{
  "num_hidden_layers": 13,
  "hidden_size": 160,
  "num_attention_heads": 4,
  "num_key_value_heads": 1,
  "head_dim": 32,
  "intermediate_size": 640,
  "vocab_size": 8192,
  "hidden_act": "swiglu",
  "norm": "rmsnorm",
  "norm_place": "pre",
  "norm_eps": 1e-05,
  "positions": "rope",
  "rope_theta": 10000.0,
  "rope_fraction": 1.0,
  "qk_norm": false,
  "attn_scale": 0.177,
  "bias": "none",
  "tie_word_embeddings": false,
  "parallel_block": false,
  "init": "uniform",
  "init_std_qkv": 0.0462,
  "init_std_o": 0.00907,
  "init_std_up": 0.0462,
  "init_std_down": 0.00907,
  "init_mimetic": 0.7,
  "optimizer": "muon_variant",
  "learning_rate": 0.0127,
  "lr_mult_o": 0.963,
  "beta1": 0.9,
  "lr_head": 0.00876,
  "warmup_steps": 200,
  "schedule": "wsd",
  "decay_fraction": 0.49,
  "decay_shape": "linear",
  "final_lr_fraction": 0.0,
  "batch_tokens": [32768, 65536],
  "max_seq_len": 256,
  "doc_mask": true,
  "train_tokens": 428200000,
  "max_steps": 9390,
  "dataset": "wikipedia_en"
}
MLP neurons of a small language model. Each row is named by its layer, matrix (down: output weights) and neuron, and shows model dimensions 0-127. Each number is 50 + 12 x the weight over its row's rms, rounded and kept within 0 to 99. A neuron's up and down rows have the sign that makes its largest values positive.
After each neuron's rows, "fires before" lists the tokens most often just after its 100 highest values on Wikipedia text that the model never trained on.

L8.down455:38 44 50 42 32 47 19 36 37 51 49 38 49 49 59 66 53 52 60 59 50 72 51 51 47 39 73 46 74 48 51 30 51 40 48 52 45 68 49 56 56 49 37 33 47 36 49 41 36 47 38 35 28 30 45 48 41 45 56 56 40 58 60 32 37 69 53 50 37 60 54 53 56 82 50 47 43 55 33 61 45 42 62 57 57 34 71 63 32 32 84 58 43 59 69 71 57 46 24 56 56 61 59 58 54 38 62 45 60 52 70 40 56 68 38 39 52 49 39 46 42 53 43 52 31 65 74 25
fires before: "-"

L7.down11:48 47 40 48 51 48 33 42 52 61 55 57 60 63 61 34 35 46 47 28 35 55 68 50 48 64 48 59 46 57 53 56 67 43 53 40 29 34 46 29 39 62 46 49 48 43 43 24 49 41 35 37 49 46 25 44 62 67 41 37 66 35 63 54 60 57 50 42 60 55 46 67 46 63 59 72 37 30 49 60 49 62 35 47 36 50 52 82 43 61 39 61 44 54 50 38 56 46 61 46 60 53 45 47 46 53 59 60 48 37 39 49 44 48 74 59 42 38 46 98 65 62 29 44 59 41 63 48
fires before: "="

L8.down622:48 33 47 54 62 56 40 40 44 53 52 64 60 62 49 53 63 46 44 31 35 48 58 55 48 32 44 46 64 53 41 65 81 55 42 39 46 56 72 63 55 59 54 54 64 67 69 18 41 49 54 55 31 65 56 66 51 51 46 21 48 55 55 60 37 44 49 21 41 47 41 37 48 74 40 23 40 55 51 37 34 44 37 55 53 25 40 40 37 60 64 50 76 60 40 42 68 78 50 43 48 34 60 51 64 48 51 57 62 39 51 52 61 47 44 44 62 54 66 37 57 61 53 61 51 53 56 60
fires before: "\n", "\n\n", " to"

L10.down438:48 51 37 59 64 53 55 62 36 47 68 65 58 69 54 67 39 61 38 51 62 33 39 66 66 51 69 30 50 77 65 65 32 62 38 65 46 61 57 74 41 53 49 64 45 50 37 36 47 49 37 37 42 57 28 66 56 73 45 49 21 40 58 61 58 42 40 44 63 47 37 49 52 27 53 43 33 50 58 41 48 47 47 36 37 55 55 70 39 54 59 35 39 79 57 59 62 53 49 50 48 67 32 52 48 41 53 43 46 32 52 43 65 44 42 36 57 43 60 45 46 60 51 59 75 69 44 63
fires before: " \"", "lit"

L10.down74:54 41 59 47 47 32 47 37 56 67 51 58 48 53 55 43 46 50 66 38 40 54 51 41 30 55 63 43 61 52 49 50 40 55 55 56 42 41 22 55 44 50 34 56 58 47 56 43 99 62 44 50 50 72 46 58 32 38 35 43 36 50 58 58 34 39 48 67 69 53 75 64 39 63 36 60 51 52 47 51 47 38 41 40 47 49 78 43 59 78 50 57 49 33 53 67 46 65 53 52 46 56 52 49 61 25 52 54 56 40 69 46 31 71 58 60 50 59 55 25 65 30 47 36 27 48 36 51
fires before: "\n", "\n\n"

L9.down319:46 36 62 62 45 55 58 43 46 45 37 29 32 53 38 38 57 43 61 57 51 39 41 50 52 57 60 60 64 56 34 42 65 48 48 52 38 66 52 84 69 51 21 49 37 48 49 41 46 55 57 52 66 30 36 73 48 70 53 51 39 51 49 54 69 42 56 52 25 73 49 37 57 48 49 61 50 41 59 55 43 75 51 36 52 36 34 58 57 43 37 52 52 40 67 28 65 39 65 48 44 51 45 44 43 56 65 44 56 76 29 46 38 55 53 60 26 39 44 66 32 49 37 49 31 63 31 66
fires before: "=", "-"

L9.down94:44 44 52 34 53 40 37 47 43 26 57 40 45 67 45 59 72 43 38 35 42 39 48 38 61 42 48 58 59 68 37 54 73 53 43 44 48 63 48 37 54 44 34 32 34 44 82 38 52 52 34 41 32 59 24 42 64 54 35 54 57 67 45 46 46 66 31 51 25 24 50 45 41 44 52 59 37 48 50 53 69 43 47 40 36 52 36 42 37 46 65 48 61 57 61 53 60 37 38 47 39 46 64 30 54 53 60 37 50 52 60 55 54 51 39 78 44 41 49 39 42 49 43 47 36 48 28 58
fires before: " by", "\n", ":", "rib"

L7.down276:29 63 31 52 43 58 42 38 40 63 61 21 54 35 29 48 64 55 60 53 43 55 62 53 36 51 51 56 51 39 57 36 61 70 50 50 51 42 38 67 26 38 60 28 59 38 58 55 55 45 28 55 42 37 64 60 60 70 46 28 56 63 46 36 56 55 56 51 40 36 51 59 62 51 42 59 65 40 52 48 53 67 55 50 56 73 34 58 57 26 57 53 31 36 27 66 46 42 52 37 77 35 66 44 57 63 44 62 27 51 46 43 41 66 29 38 42 54 59 49 49 39 41 45 43 47 31 32
fires before: "-"

L9.down421:53 38 66 29 47 68 58 55 62 47 33 35 51 52 51 52 40 50 51 54 42 40 52 31 37 54 33 38 45 49 51 47 34 51 31 44 51 36 33 58 33 43 37 52 38 66 42 61 55 40 40 50 38 48 39 51 64 71 34 51 46 43 75 55 69 46 42 20 27 51 52 53 56 42 47 43 23 64 58 52 44 46 57 56 51 69 13 58 48 55 40 71 62 64 40 54 49 49 35 48 50 60 56 51 44 64 13 44 55 55 39 59 47 48 67 61 38 67 64 70 65 70 34 49 59 45 52 28
fires before: ":", "s", "("

L8.down533:66 37 45 49 57 56 30 55 60 44 37 36 42 42 49 50 48 63 47 68 50 66 41 47 46 61 36 45 34 58 66 60 57 44 35 41 33 61 69 61 46 48 36 64 38 40 56 64 30 62 37 16 50 38 29 69 43 56 53 38 55 45 46 34 58 75 41 46 45 47 64 65 50 53 64 62 36 56 38 42 50 44 49 65 52 20 53 38 39 56 64 79 31 57 54 68 58 58 45 57 37 56 66 35 45 47 59 39 51 55 44 47 37 45 83 40 66 53 55 56 30 52 64 68 53 75 33 34
fires before: "="

L3.down20:34 48 65 64 79 30 54 36 55 43 55 65 84 30 47 59 69 41 58 69 54 44 57 53 51 36 44 61 57 49 51 70 60 38 45 33 57 47 57 31 56 46 56 52 57 49 57 26 45 47 65 58 57 57 46 45 49 54 26 63 71 80 56 54 41 48 34 57 41 40 44 36 51 44 60 59 54 59 42 64 68 50 48 48 46 35 21 47 39 53 57 46 52 67 40 59 45 66 43 52 61 36 57 38 57 68 43 54 63 56 54 60 38 48 43 37 60 80 50 68 49 77 64 63 48 66 39 47
fires before: "=", "\n", " (", "\n\n"

L10.down445:77 51 54 47 30 53 56 29 45 43 55 56 62 59 82 48 39 42 36 83 49 68 55 28 48 69 77 67 49 38 58 56 61 66 74 53 39 62 71 58 48 41 48 63 58 36 66 61 52 45 56 62 63 59 58 67 45 52 42 58 41 37 60 41 49 46 65 29 54 76 52 51 32 48 37 46 46 55 47 49 41 60 67 45 46 62 26 55 29 29 53 59 72 51 43 47 51 43 50 63 36 53 50 34 35 39 39 51 58 57 53 54 43 53 67 43 32 35 36 38 40 58 30 73 49 59 44 34
fires before: "="

L8.down475:62 61 26 46 66 40 43 55 50 63 71 38 30 52 54 54 50 65 54 67 47 47 62 58 39 52 46 63 67 79 39 62 62 38 62 53 36 43 44 66 51 52 41 51 27 27 57 55 50 48 25 35 45 49 62 79 69 39 59 42 43 56 59 59 60 56 32 40 47 50 36 64 45 55 57 51 43 56 45 56 35 67 41 47 78 45 40 49 53 60 48 68 61 60 54 39 39 59 48 47 44 65 40 23 37 53 43 82 63 48 61 39 49 58 44 50 30 25 55 59 52 43 31 58 56 39 56 39
fires before: "\n", "\n\n"

L7.down378:61 41 33 48 48 57 53 46 60 48 39 58 52 64 46 54 62 52 49 70 56 47 49 40 93 43 65 39 42 67 74 65 39 33 33 46 61 71 48 56 50 65 30 57 32 49 42 52 43 56 46 55 50 35 60 54 43 49 62 39 86 72 40 58 59 36 52 60 50 70 37 57 42 52 67 24 41 47 60 46 37 52 46 58 48 39 78 50 69 15 65 46 33 63 49 57 41 46 41 42 29 59 47 55 57 55 44 44 38 49 54 44 48 63 28 43 34 54 45 41 36 39 42 71 51 43 40 48
fires before: " 0", " %", " 4", " 1", " 2"

L9.down450:57 35 46 58 42 52 36 32 41 44 49 29 60 50 33 57 54 55 38 48 50 60 38 72 27 71 62 61 37 62 45 69 42 43 78 32 32 50 57 70 63 44 44 72 56 39 52 65 56 44 61 48 56 24 52 68 47 48 41 61 72 57 64 58 67 45 55 43 51 71 39 48 58 56 27 17 39 47 41 41 60 66 44 48 34 42 75 50 49 32 37 31 59 73 27 67 49 41 56 64 47 62 40 39 56 53 43 54 43 24 61 34 54 56 57 40 33 58 33 43 47 38 53 62 60 27 49 39
fires before: "="

L8.down246:56 30 42 34 56 45 60 61 61 32 50 25 42 81 49 28 43 53 21 58 56 61 23 45 56 54 54 31 44 57 39 39 60 40 51 57 58 52 55 60 50 52 45 61 42 26 55 26 39 52 65 51 48 35 67 74 45 64 36 45 64 59 40 58 49 57 58 61 59 44 67 52 38 54 58 34 50 56 31 49 52 38 48 26 38 45 32 67 33 71 47 43 48 45 36 49 57 60 46 59 56 48 55 32 77 31 56 68 54 51 78 71 36 37 53 61 58 48 58 67 62 33 35 79 52 45 51 38
fires before: "\n", "=", "\n\n", "t"

L9.down532:36 60 43 70 52 27 40 33 50 49 70 74 59 38 67 66 43 48 48 51 44 24 48 53 66 47 40 49 36 58 60 67 66 61 42 29 50 40 40 64 29 35 66 20 45 68 43 53 48 53 55 55 49 30 45 28 48 38 54 47 47 47 33 44 49 35 56 48 37 53 56 28 33 34 52 75 46 51 61 65 34 48 52 65 47 40 49 63 53 38 45 50 43 39 65 48 54 62 37 33 50 61 48 63 44 68 42 46 47 56 31 47 52 46 72 34 26 61 38 36 56 70 54 37 66 28 42 38
fires before: " |", "(", ":", "s"

L8.down94:54 56 67 53 47 47 69 35 36 53 31 32 64 34 30 32 44 45 51 54 66 28 43 59 82 51 67 52 38 60 69 44 55 67 46 58 49 46 61 58 52 39 56 47 43 51 46 48 51 53 52 63 54 15 44 42 62 43 42 50 69 67 53 42 46 57 48 50 54 66 47 57 55 60 45 40 68 52 63 68 54 53 54 45 58 41 31 59 68 34 54 48 53 60 52 47 52 53 42 58 63 38 47 76 36 37 60 41 38 57 47 56 50 61 38 25 54 63 71 52 28 42 39 58 47 58 45 56
fires before: "-", "ak"

L10.down615:43 42 42 49 40 55 68 63 63 68 49 50 49 53 69 59 37 36 43 48 46 48 49 46 35 62 60 47 53 30 75 64 54 46 26 40 55 70 47 47 40 51 56 30 53 51 46 51 60 68 51 56 41 41 51 47 53 39 49 41 49 57 47 34 46 42 32 59 51 82 66 51 64 56 55 31 60 45 42 60 33 58 37 66 44 57 51 44 57 56 41 71 61 66 76 51 60 56 64 50 47 56 44 44 43 57 30 44 36 60 52 18 44 63 40 62 28 28 50 73 23 36 45 43 50 49 44 49
fires before: " 0", " 1", " 2"

L7.down306:46 47 51 63 48 47 47 54 61 54 48 54 68 32 53 43 54 63 54 45 42 60 33 63 38 63 43 63 39 37 74 58 38 38 61 72 34 49 48 47 35 47 58 36 44 64 75 74 44 46 31 44 50 60 47 52 37 66 48 51 65 42 63 42 39 53 44 52 49 70 49 56 38 49 70 53 56 53 45 54 43 52 45 54 43 64 24 50 57 53 41 46 65 63 53 45 40 58 62 62 70 45 44 43 45 52 22 50 63 84 34 34 55 52 47 54 46 74 58 74 53 30 53 56 49 34 52 66
fires before: "\n", " 1", "is", " 0", " Fo", " 2"

L2.down328:64 38 67 26 69 61 47 39 38 55 34 49 44 45 54 45 43 51 52 86 44 37 45 19 53 80 58 44 62 50 55 44 46 55 51 49 64 58 57 63 55 59 41 47 60 45 43 50 46 30 67 57 43 39 49 61 63 77 60 36 39 57 38 61 41 47 84 49 38 65 41 31 38 50 53 53 64 59 61 60 63 67 44 49 57 51 43 37 47 70 50 47 41 43 29 50 35 58 52 81 58 70 46 53 61 45 29 50 36 63 49 42 50 39 60 49 55 51 49 59 46 29 48 37 45 46 65 37
fires before: ")", "–", "=", "ss"

L9.down375:67 57 42 59 62 41 61 64 46 41 51 54 40 53 53 51 55 44 55 73 48 60 40 58 72 21 55 38 55 53 43 47 47 44 34 51 71 65 53 42 46 73 56 55 47 64 42 58 59 55 78 63 27 34 46 36 36 54 55 55 56 58 36 52 55 47 42 51 69 62 63 49 37 36 40 36 43 49 43 36 41 25 54 41 59 57 50 41 64 53 48 62 36 49 36 39 73 47 45 47 66 44 49 50 59 53 48 52 66 70 48 63 71 40 63 57 30 66 30 56 41 38 43 65 60 34 59 50
fires before: " |", "=", ":", " to"

L2.down630:53 36 54 57 40 71 34 24 37 46 17 32 52 25 47 31 52 51 30 60 49 61 43 58 60 53 32 54 50 61 46 46 38 58 44 44 50 55 59 47 50 43 42 51 41 34 51 37 44 62 43 37 46 39 41 58 56 43 47 46 36 66 70 46 65 41 42 50 55 28 59 88 51 49 42 32 38 46 35 52 47 56 34 58 32 66 35 35 38 42 30 43 53 48 56 65 46 38 35 52 57 54 57 53 46 56 53 08 65 43 49 35 64 54 39 45 37 61 66 49 55 72 51 73 37 50 60 57
fires before: " |", " \"", ":", " also"

L3.down419:49 32 53 39 35 40 60 57 49 45 57 48 47 33 41 42 47 50 49 55 47 50 46 69 50 50 50 44 54 51 43 46 81 50 51 45 41 64 36 47 43 44 39 55 56 46 39 66 40 39 53 34 47 51 44 44 53 53 47 64 58 48 78 66 50 35 53 45 40 59 40 51 91 41 46 54 46 30 51 55 59 48 43 51 39 31 10 33 48 49 79 60 62 31 50 56 53 46 30 48 46 50 53 39 21 40 58 48 36 40 52 14 25 37 41 55 38 43 59 69 52 44 37 73 47 66 57 34
fires before: "s"

L7.down621:63 49 34 69 47 65 49 49 38 64 45 41 56 55 43 45 63 56 48 36 46 48 64 55 61 37 41 29 48 53 52 35 40 46 43 55 52 60 55 27 67 45 35 51 54 55 38 37 59 49 60 42 45 28 54 60 44 62 61 48 44 49 54 60 51 46 50 66 56 43 49 54 64 64 52 48 50 35 46 63 41 29 67 48 44 57 63 56 36 24 51 55 37 51 57 50 79 40 35 53 22 64 56 61 80 57 66 38 37 61 47 60 50 50 53 39 63 26 60 49 42 67 69 44 64 42 51 34
fires before: "-", "\n"

L8.down381:52 71 37 48 50 34 61 54 39 58 49 40 55 60 34 41 51 35 65 53 65 57 46 50 46 49 49 43 40 37 79 53 40 56 53 59 64 59 40 45 67 49 61 51 59 49 53 60 61 41 35 41 54 52 48 50 32 53 60 35 48 65 45 41 66 35 56 59 40 50 52 58 29 47 40 43 19 47 53 35 48 83 34 55 48 45 53 45 55 51 45 40 41 64 58 37 52 55 27 51 53 16 70 49 64 57 54 37 41 51 61 51 57 50 37 68 61 57 54 52 59 41 59 66 54 40 45 67
fires before: "="

L9.down415:42 69 51 49 48 56 28 40 43 63 52 56 69 35 66 41 33 43 39 49 42 51 52 37 69 46 34 48 19 58 50 58 58 52 53 27 52 55 54 44 61 38 19 46 59 41 45 60 47 48 41 44 25 37 38 53 36 41 52 61 48 36 39 63 65 36 62 31 38 57 45 44 43 36 45 42 35 51 42 63 44 55 51 56 71 45 42 42 51 54 72 74 58 50 57 64 53 21 53 44 40 39 70 27 41 64 49 58 66 43 41 40 42 43 35 61 48 42 48 47 56 43 52 45 39 36 63 43
fires before: ":", "s"

L8.down165:45 56 59 75 58 37 24 33 35 32 53 52 34 37 45 43 40 65 65 52 53 47 37 39 40 44 49 57 43 47 49 53 32 45 42 42 63 38 58 51 48 36 55 30 62 55 21 67 50 50 51 62 43 19 51 60 70 56 51 34 35 58 55 55 42 44 46 45 45 19 66 55 57 60 53 40 48 64 65 74 54 47 55 67 47 51 52 48 45 49 45 44 37 56 48 55 31 40 28 51 46 44 54 55 49 77 14 62 65 49 48 34 37 66 54 56 51 50 56 84 41 59 43 41 67 33 61 55
fires before: "ed", "s", "ing", "d", "e"

L9.down435:54 55 55 40 58 50 55 50 24 56 45 63 36 47 51 52 51 48 41 52 51 48 49 55 43 32 46 51 45 71 63 62 54 44 42 56 63 33 27 56 56 59 28 61 44 57 71 30 44 57 39 37 43 41 55 44 58 55 29 53 62 49 44 36 43 53 29 51 23 54 72 46 58 55 21 59 61 52 45 34 61 33 30 67 62 73 42 57 35 61 49 20 33 32 68 40 73 53 68 57 73 45 51 42 58 48 69 65 40 50 49 50 41 53 58 40 60 54 27 56 47 42 55 62 39 66 37 60
fires before: "="

L8.down206:18 71 61 39 47 55 30 40 58 40 36 27 53 63 41 54 27 53 54 41 34 66 67 48 51 53 49 60 48 44 45 54 50 59 57 35 67 46 53 67 49 43 60 50 40 59 49 43 71 51 60 51 45 41 43 73 39 50 39 41 45 75 34 39 50 68 47 44 35 74 61 37 29 45 44 17 48 32 59 48 30 35 40 58 50 62 43 41 55 59 41 72 64 49 52 67 63 57 45 78 52 56 43 54 55 70 41 70 56 48 34 43 52 45 65 44 60 38 37 62 64 69 41 36 37 62 44 60
fires before: ":", "=", "\n"

L10.down76:61 55 32 56 52 28 48 42 51 75 56 43 40 46 65 48 47 46 47 50 72 41 46 44 57 70 48 45 61 37 50 37 63 24 44 43 60 63 40 57 60 57 33 37 44 48 62 25 57 28 20 69 41 47 38 40 36 53 51 33 48 50 59 53 39 53 60 41 38 60 61 51 47 42 35 49 33 50 26 38 48 58 57 49 50 51 36 67 33 53 62 52 44 63 50 47 41 42 52 68 36 64 59 52 50 54 68 49 60 65 54 42 32 39 63 46 40 42 64 31 36 45 17 64 39 44 50 54
fires before: "=", "\n", "s", "ic", "ion"

L8.down473:54 68 58 35 65 43 37 39 49 50 69 35 63 50 36 61 61 41 65 62 59 43 50 77 41 17 53 55 34 60 52 52 27 60 35 40 45 21 51 61 62 61 38 61 61 41 43 62 74 58 55 52 60 35 63 54 37 55 30 62 53 64 65 45 47 56 47 47 53 56 49 47 68 42 95 43 33 61 54 66 45 64 33 60 62 54 46 55 31 54 35 47 45 69 46 57 52 57 47 41 35 39 40 68 64 46 52 35 34 49 52 61 42 46 66 46 53 60 36 57 26 49 53 42 39 59 51 40
fires before: "=", " =", "ics"

L8.down419:64 67 49 45 44 53 82 62 55 61 49 50 51 42 46 41 51 47 56 58 42 55 39 54 50 45 59 64 53 60 52 54 49 58 60 54 56 58 49 52 46 68 65 77 49 45 46 29 66 36 36 47 46 50 40 48 53 42 72 66 47 57 59 20 47 51 78 58 73 49 51 64 18 35 45 28 54 45 52 56 64 44 55 35 52 46 54 45 52 47 32 45 47 66 51 55 68 73 55 66 66 39 51 35 62 47 39 49 68 43 60 50 41 41 33 60 48 67 38 45 54 47 57 40 52 36 26 50
fires before: "=", "al", "on"

L8.down498:60 50 63 32 39 53 45 70 71 37 28 60 51 36 68 37 58 58 43 46 55 28 36 52 74 45 63 38 82 28 55 45 50 41 57 45 52 64 56 46 53 41 35 62 26 64 59 56 49 52 53 54 50 43 35 68 64 48 34 50 78 68 55 68 54 46 29 59 27 57 66 57 58 60 40 55 57 26 49 50 70 51 56 52 60 41 28 35 41 37 47 40 40 49 42 43 50 49 54 61 55 60 39 52 50 39 54 45 48 47 49 49 43 42 23 46 42 42 45 44 56 62 39 72 71 43 70 44
fires before: "-", "born", "D"

L2.down448:35 35 64 57 59 37 40 41 48 41 52 65 43 46 41 64 44 55 54 31 68 56 60 59 47 35 47 48 41 43 27 67 52 52 60 34 44 25 51 70 49 53 55 66 37 31 47 51 77 44 50 49 32 58 45 36 29 43 57 64 42 57 71 63 29 34 60 39 54 77 40 42 44 34 51 67 64 50 49 50 40 52 35 40 34 43 43 50 59 59 47 60 43 52 70 39 54 47 47 28 57 46 53 52 26 56 47 63 42 21 44 41 54 69 36 53 38 53 44 49 48 44 70 53 63 56 35 33
fires before: "-", "=", "\n\n", "The", "\n"

L9.down379:42 62 62 48 41 58 46 63 54 49 48 71 39 63 45 53 62 33 52 40 45 35 55 50 74 30 52 59 58 49 48 31 52 53 29 31 47 70 49 64 42 63 61 33 44 60 73 42 58 40 39 32 53 62 80 53 45 41 37 49 53 49 49 44 59 48 30 51 39 35 84 53 48 44 57 59 47 52 68 62 72 33 27 53 54 62 36 70 43 56 47 21 78 60 51 47 56 50 31 59 45 66 47 50 42 54 44 36 50 60 56 58 44 38 41 51 51 54 28 55 62 37 60 47 52 50 56 45
fires before: "="

L8.down39:51 39 61 56 58 49 73 45 53 36 57 53 41 51 58 51 52 63 58 46 64 50 61 64 57 50 60 58 66 42 53 53 57 43 61 68 60 68 39 64 59 45 52 48 32 59 43 66 64 56 41 70 75 53 42 62 38 50 59 29 66 43 59 59 58 40 43 49 45 47 31 61 67 33 54 73 60 47 58 63 19 44 39 56 40 51 51 26 51 65 46 21 59 62 66 45 48 53 33 25 63 61 43 33 49 69 42 57 56 46 60 30 44 68 36 74 32 40 22 56 54 44 58 67 72 42 72 46
fires before: "\n", " 0", " 1", "\n\n", " 2"

L10.down182:41 61 43 56 46 34 50 50 38 59 38 35 40 52 63 46 75 45 60 53 43 56 54 51 33 43 33 39 54 72 51 77 49 55 42 35 57 51 48 62 57 54 73 59 45 34 54 61 50 40 33 31 57 33 51 57 57 47 49 55 45 67 57 45 53 65 47 61 22 48 34 50 55 33 52 54 57 40 42 61 64 54 38 74 52 42 25 44 54 42 47 38 65 52 60 50 62 54 31 36 53 60 46 52 56 47 46 63 44 51 44 43 57 45 41 54 60 51 50 43 65 40 50 50 51 40 66 61
fires before: "\n", "\n\n"

L9.down4:47 71 31 42 39 50 59 56 42 43 45 40 52 45 57 47 49 54 51 55 43 41 40 40 55 73 54 53 35 64 70 53 46 67 47 60 61 68 41 30 53 29 54 33 50 42 49 41 34 55 41 48 40 28 46 45 40 84 39 55 58 42 66 56 58 48 54 26 51 54 67 59 31 39 68 44 53 39 59 43 46 56 38 57 42 70 23 43 51 55 44 61 40 52 45 40 50 36 53 75 44 35 58 33 60 65 27 41 66 62 50 67 57 41 53 50 25 50 56 51 30 35 50 49 53 73 63 57
fires before: " of", "=", " =", " also", ","

L3.down273:74 59 30 54 55 49 46 54 31 60 63 37 64 44 62 42 64 69 81 45 50 52 41 64 49 52 54 44 60 49 63 42 55 52 43 56 48 60 37 44 76 35 51 35 53 41 45 49 56 59 55 70 44 63 59 62 50 43 71 39 69 60 68 45 53 41 51 53 45 32 43 38 55 50 68 54 44 38 28 58 41 47 47 41 36 46 54 50 66 30 59 50 62 45 71 42 40 47 35 52 45 79 46 57 73 58 66 61 47 63 53 26 59 54 58 53 48 65 55 41 49 40 32 59 55 45 57 37
fires before: "  ", "\n", "\n\n", " Swing", " 6"

L8.down120:62 30 47 84 54 45 41 67 46 53 58 52 31 39 49 61 33 44 44 43 57 37 39 54 52 65 38 45 29 44 45 66 56 47 46 38 50 45 49 35 52 40 58 29 84 55 39 53 35 77 42 61 26 36 45 43 67 62 60 47 37 51 52 66 56 69 61 68 29 46 39 52 73 44 50 46 44 55 58 55 52 46 45 23 76 58 51 50 47 33 63 55 54 40 49 61 46 58 32 47 38 54 38 73 35 49 37 29 44 43 49 54 46 65 43 40 66 56 53 42 47 49 52 44 53 60 60 46
fires before: "|", "\n"

L9.down331:38 52 71 45 64 72 45 47 38 33 41 52 52 32 61 39 58 40 51 41 31 56 39 40 31 51 27 46 57 24 63 64 54 32 43 55 46 43 46 40 52 45 59 52 72 48 58 49 50 40 55 49 63 50 58 64 61 59 39 49 53 60 50 32 45 52 63 44 35 68 72 42 36 57 48 40 52 48 62 52 40 23 54 52 58 59 40 42 66 47 51 45 44 50 50 44 56 48 53 71 60 20 79 59 39 44 45 68 61 66 59 70 56 72 64 58 45 51 57 58 69 65 60 26 41 64 80 38
fires before: "s", "stan", " the"

L7.down331:61 39 43 40 54 48 53 47 41 56 54 51 55 48 73 24 42 48 51 42 53 64 39 43 59 62 57 56 40 34 44 60 52 50 51 31 43 45 57 64 52 68 47 43 49 48 47 58 57 70 51 56 44 42 49 77 38 49 50 65 37 29 57 55 34 70 39 30 33 39 71 63 62 59 51 72 35 44 60 44 39 50 43 35 37 48 64 62 64 56 53 54 36 53 22 49 58 52 63 32 56 56 54 52 62 48 41 38 46 15 61 52 39 46 51 30 26 36 27 92 45 41 52 64 48 71 15 50
fires before: "="

L8.down34:52 57 45 44 58 60 60 42 59 45 32 60 61 40 50 53 39 40 45 53 39 36 26 36 51 57 53 42 23 20 49 38 49 64 57 30 61 71 59 55 63 54 45 50 37 28 57 80 36 63 46 51 38 44 45 52 54 74 42 46 58 84 56 57 53 42 43 46 57 56 49 58 44 59 66 24 58 32 66 55 51 44 59 48 53 51 40 38 48 57 49 65 48 44 46 44 68 54 54 66 59 50 49 45 48 53 40 47 52 68 44 43 19 62 23 66 44 66 50 46 43 48 29 55 68 36 62 56
fires before: " |", ":", "-"

L8.down131:54 52 47 62 48 57 59 58 63 51 39 45 63 40 38 36 65 66 39 48 47 59 47 72 33 45 34 55 50 53 64 47 29 49 47 49 40 47 40 45 53 53 61 48 54 57 69 40 29 60 80 46 43 71 43 52 25 51 55 59 34 48 31 54 64 64 24 25 52 44 51 53 41 56 39 58 70 49 58 36 37 37 73 52 44 43 48 54 53 71 56 50 52 68 50 60 48 35 46 35 23 68 68 60 63 45 64 57 58 46 56 63 42 40 57 53 61 57 27 77 53 44 30 45 64 67 47 34
fires before: "=", "."

L8.down316:45 52 57 58 48 41 53 44 51 56 50 57 45 33 44 53 71 45 59 46 48 31 39 58 38 54 44 34 47 53 37 40 40 43 44 52 51 54 57 79 47 56 40 47 43 47 46 44 44 54 50 55 60 23 17 48 51 67 31 59 67 54 61 70 46 64 62 31 45 56 55 27 47 49 67 44 41 56 64 40 56 55 49 63 52 57 17 39 60 53 40 52 60 47 75 54 50 29 51 66 43 30 62 64 41 41 39 46 39 31 53 40 37 65 56 44 51 42 65 68 40 40 44 47 55 47 50 42
fires before: "-"

L9.down408:66 40 54 46 64 56 66 46 26 31 45 49 65 56 53 44 60 34 59 56 37 37 60 49 54 54 34 47 26 53 56 50 55 45 41 44 61 44 59 42 37 33 47 37 60 37 56 58 25 30 31 46 46 70 57 43 54 71 30 47 24 53 55 59 54 58 35 36 46 43 33 47 48 62 57 46 46 48 53 37 48 36 47 33 59 49 27 43 56 64 47 39 65 54 43 47 49 40 28 53 67 53 64 49 46 53 27 62 51 44 49 39 66 50 44 58 52 44 62 59 60 37 19 26 50 48 59 52
fires before: "=", ":", "\n"